Weights of a small GPT-style language model, trained from scratch on English Wikipedia.
Training: 767M tokens, 8166 steps.
MLP neurons of a small language model. Each row is named by its layer, matrix (up: input weights; down: output weights) and neuron, and shows model dimensions 357-452. Each number is 200 + 30 x the weight over its row's rms, rounded and kept within 0 to 999.
After each neuron's rows is what it responds to, as a language model described it from the Wikipedia text at the highest values.

L10.up1961,173,212,213,200,176,186,209,196,137,170,234,147,185,229,242,184,218,174,256,166,213,170,197,227,235,235,175,186,244,199,222,174,231,230,194,185,168,189,209,166,210,230,219,229,208,213,184,163,205,234,207,182,220,230,183,188,174,263,234,226,245,199,169,182,216,206,180,271,132,156,273,202,202,190,170,198,229,212,210,177,228,186,180,168,219,182,226,263,232,241,203,200,235,206,177,188
L10.down1961,169,204,240,236,184,241,210,190,218,171,220,178,111,216,160,235,193,168,166,183,221,183,188,161,170,164,190,139,211,173,156,260,147,215,232,205,220,259,183,189,186,210,229,184,142,233,169,174,219,245,212,144,216,224,243,196,133,202,175,222,246,268,167,169,284,209,198,222,229,221,176,228,161,193,157,211,191,188,212,195,207,215,247,170,200,195,216,266,187,190,155,215,220,178,181,217
Responds to: First names of persons. Given names, or their final word pieces, just before a surname in sports tables, cast lists and news text, e.g. Camero|n, Gary, Dave.

L10.up95,225,206,188,236,160,192,183,237,189,181,141,197,237,208,181,171,220,218,183,208,245,193,147,209,170,197,236,251,207,226,183,183,218,183,144,141,219,155,214,230,196,244,245,156,174,192,218,226,202,196,224,190,203,156,177,218,222,222,225,212,170,168,232,143,147,232,263,194,227,189,159,218,140,247,212,193,158,170,192,233,207,224,225,221,216,253,250,191,199,154,188,185,191,196,162,203
L10.down95,142,204,203,253,219,194,237,198,182,217,200,182,182,160,177,191,238,233,129,185,216,184,196,165,230,189,248,234,178,249,165,170,142,149,215,170,152,263,197,222,235,243,190,197,230,171,189,181,246,172,174,133,267,170,161,230,161,221,177,213,210,206,180,228,197,171,222,180,265,209,188,192,217,158,190,157,218,186,164,183,213,192,145,175,208,248,130,173,183,229,211,271,185,249,236,271
Responds to: Mid-phrase connector tokens. Fires on tokens that bind a phrase to what follows: of in titled names (Anne of Cleves), opening quotes, word-initial fragments (rec, mis), table pipes.

L2.up1134,244,217,220,212,200,252,184,176,145,197,158,224,185,169,220,190,196,227,156,177,161,229,238,178,226,220,180,190,182,161,210,206,203,184,237,192,174,195,233,171,190,233,162,213,222,193,190,165,226,164,164,172,208,171,206,206,158,214,201,202,210,201,202,187,264,195,173,187,223,246,175,202,217,193,148,213,124,207,182,183,180,201,208,174,164,179,124,188,193,192,162,188,230,165,239,205
L2.down1134,191,200,203,193,188,198,196,109,171,168,191,191,245,213,197,184,252,214,250,262,212,193,184,160,192,230,176,203,224,257,159,245,192,237,171,163,201,239,154,185,264,216,198,210,179,211,187,186,243,215,182,176,238,221,228,217,217,192,204,199,201,240,204,223,228,233,181,202,188,198,225,198,193,210,188,204,159,202,216,200,243,212,223,210,186,252,214,209,177,205,196,202,229,238,230,204
Responds to: Capitalized name-starting tokens. First piece of a capitalized word, usually a person's first or surname, right after a comma, title or list cell: Stu, Wild(e), Brian.

L11.up1277,206,161,246,186,157,167,207,196,185,164,149,174,203,212,217,115,208,156,174,259,176,228,164,204,194,217,194,169,176,196,201,181,212,182,140,178,221,210,196,183,206,222,195,150,188,245,151,214,200,145,214,203,172,206,156,194,206,202,211,153,189,212,215,174,142,214,205,235,171,138,200,255,220,167,175,198,217,236,173,272,136,208,274,201,206,209,218,221,221,189,223,217,200,198,200,244
L11.down1277,205,187,189,189,207,215,180,251,191,195,203,197,212,204,248,264,205,244,240,236,205,143,213,208,250,179,212,221,210,201,227,217,211,176,229,196,263,290,175,175,171,176,219,233,148,209,175,178,184,134,145,204,204,223,191,195,225,162,168,233,202,209,232,250,223,195,175,164,171,204,221,187,186,200,249,236,243,209,210,261,206,186,182,205,243,207,209,168,201,251,196,224,221,217,202,190
Responds to: Opening quote marks. Mid-sentence opening quotation marks before a quoted critic's phrase ("vibrant", "touching performance"); also word-starting pieces like box, head, and date openers In/On July.

L11.up2932,157,201,248,190,188,237,200,258,210,243,209,206,186,171,186,206,232,195,157,200,174,211,205,236,161,243,156,209,197,162,212,203,158,220,210,183,267,178,208,202,221,193,169,205,216,205,124,199,211,174,169,190,171,217,183,198,131,237,245,196,206,249,166,211,183,177,250,208,199,219,186,207,231,205,244,188,226,178,218,205,182,231,172,192,166,160,210,211,220,196,178,207,191,222,198,224
L11.down2932,230,191,229,170,200,233,193,162,155,160,223,181,251,170,239,226,209,211,199,239,219,177,146,163,187,212,167,235,196,227,277,212,171,189,214,168,239,316,198,183,198,219,224,140,189,147,187,205,197,180,228,219,214,189,223,229,194,202,195,186,257,213,147,276,202,231,133,190,234,197,185,178,183,225,191,218,267,198,195,212,218,225,261,208,212,222,200,200,169,161,215,146,222,200,158,274
Responds to: Person first names. First names of people, often split mid-word (Tod-d, Ev-ely-n, Rah-ul), in lists, tables, casts and rosters, e.g. Robert, Ray, Jason; occasionally "most" before an adjective.

L2.up163,254,173,204,198,233,159,230,149,188,229,173,172,208,172,218,210,201,239,181,228,236,185,203,182,231,162,121,279,167,196,230,185,182,195,178,194,172,151,233,186,209,222,191,166,197,203,188,196,215,232,218,248,181,191,206,149,201,204,228,265,200,212,197,204,192,217,254,172,231,184,247,219,165,247,210,224,167,217,241,174,165,216,205,221,196,180,183,185,208,208,198,208,223,259,172,207
L2.down163,178,194,218,203,142,192,194,183,222,219,184,195,187,213,212,186,202,198,207,217,233,162,182,213,213,133,190,208,221,188,181,196,192,175,237,208,148,167,222,204,169,219,262,175,193,170,204,190,177,193,217,160,163,246,191,216,168,209,231,249,207,192,216,211,191,199,169,178,218,201,201,209,218,209,149,202,257,174,181,230,130,216,194,173,206,215,232,173,248,195,219,206,194,191,219,228
Responds to: Opening quotes and prefixes. Mostly opening quotation marks mid-sentence after reporting verbs (said, argues that, replied), plus hyphens and prefixes like al-, el, co-.